config.toml
head_dim = 64
beta2 = 0.99
steps = 5496
MLP neurons of a small language model. Each row is named by its layer, matrix (gate and up: input weights) and neuron, and shows model dimensions 80-175. Each number is 128 + 32 x the weight over its row's rms, rounded and kept within 0 to 255. Numbers have three digits each. A neuron's up and down rows have the sign that makes its largest values positive.
After each neuron's rows, "fires after" lists the tokens most often just before its 100 highest values on Wikipedia text that the model never trained on.

L6.gate249:200138179185148098126090189107142151114173122116111111174159160144122147200162125159145113112128137174161134100141122142130178143198119047093111122121110197113096138117094085129145117113175128087122119108121160067052159060151086112115108131122112089107110130087077174136111147101059083136
L6.up249:103138182143131192074135135132115185101184070034164130135066099105184113162154094146107115134138151093130165122083154126133124093135166166160070149165115135102089118065117117102120166152113118120126154063082119154104075147142158081130137148104188156147101085128115141145111074131129144135
fires after: "1", "0", "2", "8", "9", "7"

L4.gate243:090161118118169166124164076129113184148164116075111156139183143131107106198105184096131151123138086152149090135086117126117130119140093166148117179067143082123087103135140105113115102132096124132112152127132163109141122141134135122150188139150204094139115107117141190141110165105162170104
L4.up243:146149143126119158128134094161126089152139140119089171141099130138164169135154092151142102119165095071154130128126083101149160102046167159164159193143153161118103078139168113113152174151122176122058088142056083132090102139142065141134132083205159097116136128156138105097160149112121214076
fires after: " c", " d", "n", " p", " T"

L6.gate51:136048146149152110085120134137127122125122074065169121111196099112107133163097132063179159139147135138056171145204094100149197139144086135113125123157148148130093171119113100194126164087158164079044147136153155117146160125140166102201044092081072129137112136107131167157097161115100154151
L6.up51:120134122177148116105142130109139155135121142176130136123125089171132108114104101098151139091123150124145128157184130127069157121117140128075138175139087114128104108064109108168102127120141136152180089087193152141110084096105149156164081100093210126131162121109195092095174089145128090173
fires after: " o", " re", "ad", " R", " Re", " O"

L4.gate104:098114166133158068100124140099188080155198166123055189102146147139105153109145153176121081104092195147143187085161161157146124196154117108135067153123132145131111148072130084145195075141176163162121139198149107132128077127104178131132166161112115142110104113135069142055081072143157131146
L4.up104:108143104192138097047161094068088125135120144125100151084134120158093152077118111126127105172100150065146148090165163132106179156090115169118120133135104117126161200157090115183138147159120151162134125141162069184126153150082161136133142107167182110073112122145155158055105047103057128127
fires after: "he", " w", "c", " W", "o"

L4.gate109:180103050156134106106143148134135093127114078171128160178138106121125138101113104162110100102032147199115124082145067112117138128150166151110079140117178091192112199129090148103079141137088151112118140142166129170147091176129085122146126095133141170119118155118135138151126162127124136073
L4.up109:099088115164098156179186191137128149126141120140109140164153117120133158054140155057158132124078162174128158197154119097120151115084065102080139146156096109126155152118115117158189137105137156167181117176178124163096114115085145097078121091107115062141131164133110087109139109111182140117
fires after: " m", " s", " t", " l", " he", "c"

L4.gate50:093127126088141135113145076120151143166144155101144200119168144153154127117102180185183136064121102121083103103147113107157160126183114127168114140129108115144148056084159122140192078060112200134150102114182107120133070161110166172074150130109148154121118058130065096075129103154103119174
L4.up50:166106116072132121164161171115125199126155115174162185070116104042102106079093196162107085159086110096127153108158180107095116094176167062121113128095153144099029122146193091120097126101120138123086180125161171128087125117139114106098118182096148107164122128149165138134125122153104191154
fires after: ".", " l", " w"

L6.gate84:112155183150109121131144118126117130085062161108113102140152134096174182178115141102142106197069138102113145061144101148165178142092061139107102158139110116209158108121145107130138111118072147137137160126172118098203074151164170171085131146102159073145118093142123138149120095196098125141
L6.up84:112127136165149119128078081135138139139063127137155121162110116123127108157127156131145093112101141145131144107118168149140132149142094113128115178174155149140171115191130161053115170157147131192089156142124141135145132145173162093149056170075129152113121152117149144159126076116164123135
fires after: " re", " Re", "é", "-"

L6.gate306:160097145059125096128139182132133104107157055131103176130081138087095071138159106133151126137071089138078149143158150158125195125131093055163122099140126153112154163158120112183158184158138110181139065145160147173124144098118094136092126148097123113103123130163056119129145100059145130129
L6.up306:145128109078085159086138120088124140112136137087202143149138095104141050138127096113184125116069077107147131151144196132078129068179122134124189213161113104187090168117150112099119089134074116167103060119131129134115134159149102128119116118127127116125108133141139085104112135138152140171
fires after: "ot", " T", " V", " P", "it", " t"

L6.gate19:159151139137145122101159110093099122144076142160111150158127130150218085131112152109104185078102155161111146117146169144153136147107128104142088143115121191179115113097130155149153151171100098148126201143088133139168151167108132143123135125190072066168067116152124130127085059155157172113
L6.up19:126096149142117127126219154123135195120113114128157095149076112071167102188143100108104189160158164189148094123181112121158166094138170132113119132181126135112113095163074046147145136100108116134101151099168136130130074140145200137163129152170108164135148069127104210098115146150069095103
fires after: " A", "y", "om", " S", " a", "S"

L6.gate91:113127134096153132083130143156190145115064048143097133099170176134140127220140126128136105136112145144134143162169134140095180143163145128185118122155163113125155092111140149133128126100201168045088183148107135146159112084158079178159192131126155099124142139126162113110116112067147105074
L6.up91:140081134152140169124137121148063117099103124173118166132153101057117099115164134112169118167150108163164137178107093195123161113105131130161123134136091166163122072172121145162160138094188134065132146184114088126131103156147111121122113192150161101158146093163146130140172079115218144106
fires after: "5", "6", "4", "0", "9", "1"

L6.gate0:097110204167062103079159138136129088185151136136141132156147179153130127156097120122161118086106146142110101080136152062117172200058098111149097144143189091075115195105148077149129142168102097086134098190139143095117106091098122105129150125063065109163147170111125162144146146151148097135
L6.up0:123145103116119150088097089156072087066107103128132137080189143133151109129136143135152111099110066075134109142084143069145162160137144150139077145164165172142151089127192127104186166169152145132112153157092103139114100161098096094075083049112130150119125121131139089129189110032141156097
fires after: " C", " c", "ent", " p", "ar"

L6.gate43:092114045116073123122156089154163161146141149180102180068135130122175172164147088148150112086138147161144191185109088135107121158104108114107062090104106110144117103143102156148169118201160176083141145143072085127101159117104092135171117143163108081118095153157166103118071127144122093082
L6.up43:107129115146183034085130099255128103133155114128170195116109178148157139145102142184181140149080138159124135190153157095150091159123127105185080078152143106174112106133109124197074175145115108062188116109150117077058131153149089184111118138149203115046103137145139104126143131077126125106
fires after: "6", "2", "9", "7", "1", "4"

L6.gate201:063074182108120100115118186125179106187102061144148131185123180143156128135173113108184093201156107181113129123138190187101137131101127118157100118114165154162134117113128137074181152145128110182128123157098121171132148059131130123090127108137101081110132148116141116109185113085123152096
L6.up201:115094122117146108169137165128109109124143085074162087158096128165116089104189160125128112142132102029125138065120089140176172126075161222108146122148170101126122094138096131116125137103192097147033114091109064222103137133101129122068151113094120113102120150166128189135129123161152121140
fires after: "\n", " t", "-", " T"

L6.gate244:102146161122136174159153091123130138131112085171180129068157130099070154142130121205186115147183123174120132116184088113051154080140206072161100153182174153195134116130153083195092180106114115133120141163132111170152119110154140143072089109189137125188122174128113138143107157109116120101
L6.up244:169167126108142190143107123190133170098051160155126148092103155124200164098151100213126132084139202077119149175186154054130093159146174130149091124139131096117145095118179082124054100134139106197144128185152121133161125159156142153164124125112195137093094066131170103107110212212113104161
fires after: "an", " E", " J", " R", " A", "e"

L6.gate312:102048156118159177157109150136140164157098115158128132120202064082170143116148161096175138140179167134093149150159090155158134070165185110149118113101110146074112079111132116151179138095098144142095153162159058149088114109150139127163093095141162114141159119182107108124153164093128176139
L6.up312:126106091073128217157148158103196150109121125095157082116174180105090156097137147168125144146167116097113175146088126123118156116089180082116078113200101068116120115128122131127084171134137122100124153081124106103149058116119164104149089127140171155064115093143199131139071112138071176144
fires after: "ro", " A", " R", " I", " r", "e"

L6.gate292:127139109132127110139084063118101111154064157124152093127131174124120160076079068131150151102143149114096095172106187127112150086144114119162147094155146188090097143123104139113117132103177101087151099149110102140092107100141141189110200146096142146126131086168125123129183181125093142135
L6.up292:170176109139145107120072156146175087140184109115048131213135095120122134099142111122127151203118140146182156189122131130129091116180156138196177164101127083125115184149142114122167122166095133131135141195140153113093147116094151136083141066137157091099120117112067115115145150043179122106
fires after: "ited", " Un", "f", " the", " of"

L6.gate227:099126153116117142114066115116182090186119093119108130092118141095103111133167132157182106117155143155155175168099185108114165108133103135174153161137134093111144106053211081111115105099098163159065086115184114155118118097154173066127144144204126125129124113107101129119090170109062170179
L6.up227:118097146139090095142090164100122194129104178179095130165204163151106136211070174197143108158156125129138118087078112160150105137118059160126091117130133135151110126092135157116113135023131137123135156109171079157086088122140097114118089094149158119111117065108163171162145153102118172075
fires after: " A", " C", " c", " a", "n", " y"

L6.gate237:143158161140105145135104076122113094163089138121084143146141101097122123107146110118075122132072133134129078111120115095143129151089101112113149155098067191105120149134070136070086148185063122095121160104128129097132165166151157122127122097126102132127097146144133174210194082162156088095
L6.up237:146161162156080091099136137068180122138097138084085144120119132156124088158141171111170085074095159136111125137171188153149146164119062098089098094138129146050126100101143111115161175068151072124122101171148156127138130106196188086140156128130129143146124125107138167131131163072097067159
fires after: "ic", "S", "-", "ac", " re", "y"

L4.gate248:139157125098129148115158088091135143115075120180063078156140164165132206090114145168115061086121130123128125111084136146161153129103134083159153098106094156191046150114087156083139131107125148096183153114118176188129130081146110154149159121131045023115173110146042145093166115129158129157
L4.up248:066125169080087153173124088058110083136195141139173126146128152121147172169088124122161153154157137123165164169147167178151101173149103098060106117109181137157173133113103185119138145099093138152201094126100114167086099127117145122084115110119179122193141135100120075144130085098180158090
fires after: " Un", "ar", " U", "ian", " the"

L6.gate21:158133141108138118155161135095182113119194081082094105143100076101158085177123172132170069086066165113155121125180063173100140093080132157082122078092158178120075121122038177142105099139140165071053158157168167120152118149128129098110083152135139070085149155120087131146110121117127134113
L6.up21:143082104161154160155088157139155144154097126089129109106185097115194176081109073169126102125121175143152214114121108147085156098100084138109111157131106184117107104164115109133106188148186121126116161129156136124122158149191128109109091122144131107140135180186145098139148105108167135136
fires after: " t", "0", "c", "re", "ist", " st"

L6.gate85:190117073177143114076095103130126139097092143101162139138101104157184117097150152143058119121151156116093106137172068149079115138183107109111125089120190135091121192110134090121145162116181073111128186143118138156081087106106142069134129151126109173162135133105124101156150173144126121216
L6.up85:179154093122125149097130137096135099110209121107134115124144137129166124151132092164143138087115103114170127061138160140176104084138121137098090121095168115100140157049091140197100101153182108125120172220095109104116097101181134104144121143185167127222162064077170085239103177146157133126
fires after: "ou", "A", "ber", "ir", " Mar", " A"

L6.gate181:176176123147153132115138096133197087095145117083154172156098095208174103093130135155103121131114130122139157125124103099116101156197101151105128148137144142186123176146107151088128117161136158135103139169104108161115152144159147168119149148156154101086087104172078133161149190134137189117
L6.up181:111115100148176177133217082084183113131134079137176102142145098087103162120166092198172135137108092128156108110146105166117124138091097132158114185150128139155108165142102090126091145106188152120130144097198125181185150065166164104098101153109101125111132091158118187079150124145083137082
fires after: " s", " l", " le", "r", "ar", "ig"

L4.gate234:136134159112103115046099134084119151126143169061107171105063151146102136104105119104156158168129116162105160083135095147107156147189090144182068150167102137162139157139147148138105131097124080153072123143102131084068180174129059130102087121106108092116085169116126185167092093144170127143
L4.up234:079118173140113158129173132164126158192142120105065119086093148082138075145126142120119144146178101099069118132092146104123077127131148167168135188171126142092145109125125138107136130104126101209107189148096217142088152114113080133133128172083134114121105092104092161082117081069084106132
fires after: "0", "1", "2", "om"

L6.gate252:150124157079131148058130114175143092080171195125105093135115201129096105141097133178127143121172186125122154119170116072126130125173133084158116142123138131099070103105090119114109093111104102082125084132171138124140095102158123154077153103131127117094071103093144111167109162157150146150
L6.up252:106126176112146108159102173152112121100153151174177152191134143100079109108082143136179105161125193134179181173103150062147076084155127148132182187148080105106106093129167133096060195146155053084124154114136091120086122097127151077111099085120177151154070146124163123146090167161090139144
fires after: ".", " ", "4"

L6.gate163:133187132163143125111098114130217123197144181089115139099089166196129144161063148112080105063181092118112118116129178057068116169110138070111147128175132105113103102088098141176076148130141117152140100159091094172075113034149102112105111080176132097098128071136130120152128113092148157199
L6.up163:091149165119074118099081165122150206115080133096152137094106210161156189146097122179115160107149154145132137160156147070128139226177122132136120098131127102211127148128137129138079151157100079147131163101119118069097090158148087108092127086125154141119111149149157110122139056087062126203
fires after: " J", " A", "$", " ", " a", "+"

L6.gate299:089096178102102105095141090154158144147071125075103155113122194105133112117118107124145169130139155127111138142173097132118148113128150160177084072145113129192118166116148083138191117143131105131125117145197125092151084151109135065172092102072133116158173144160154118159143142120127148171
L6.up299:133157153138133101153139125144161100148119150157179084110178121053118130134070055117144193097092122167093127108165127163090175172138157186135103167148052102097161102156136167179091188187039157120127111128098164166155094144134167055117183154198135161120190133128143131104134088152122130085
fires after: " S", " A", " O", " R", "y", " L"

L6.gate137:151156108115170129053119115145173133144095143134134118114135134124140157122132129142114165166130085181126150155123102151191123146137112136183112116048173135131098178102157086125163118164173093134102185072100131075167113138143131099122107088124079113136065149170137127131138121100087116196
L6.up137:089122158097136115136135188148133139148091175122094095058071162151111149169173146128131129120172094161106137178071136121202118155137139110106125102119188124108124148084157093154155100145161089140098188128103131089118112127161097086138100143185138142131102151160145166137068122136135081131
fires after: "mer", "f", " A", "r", "A"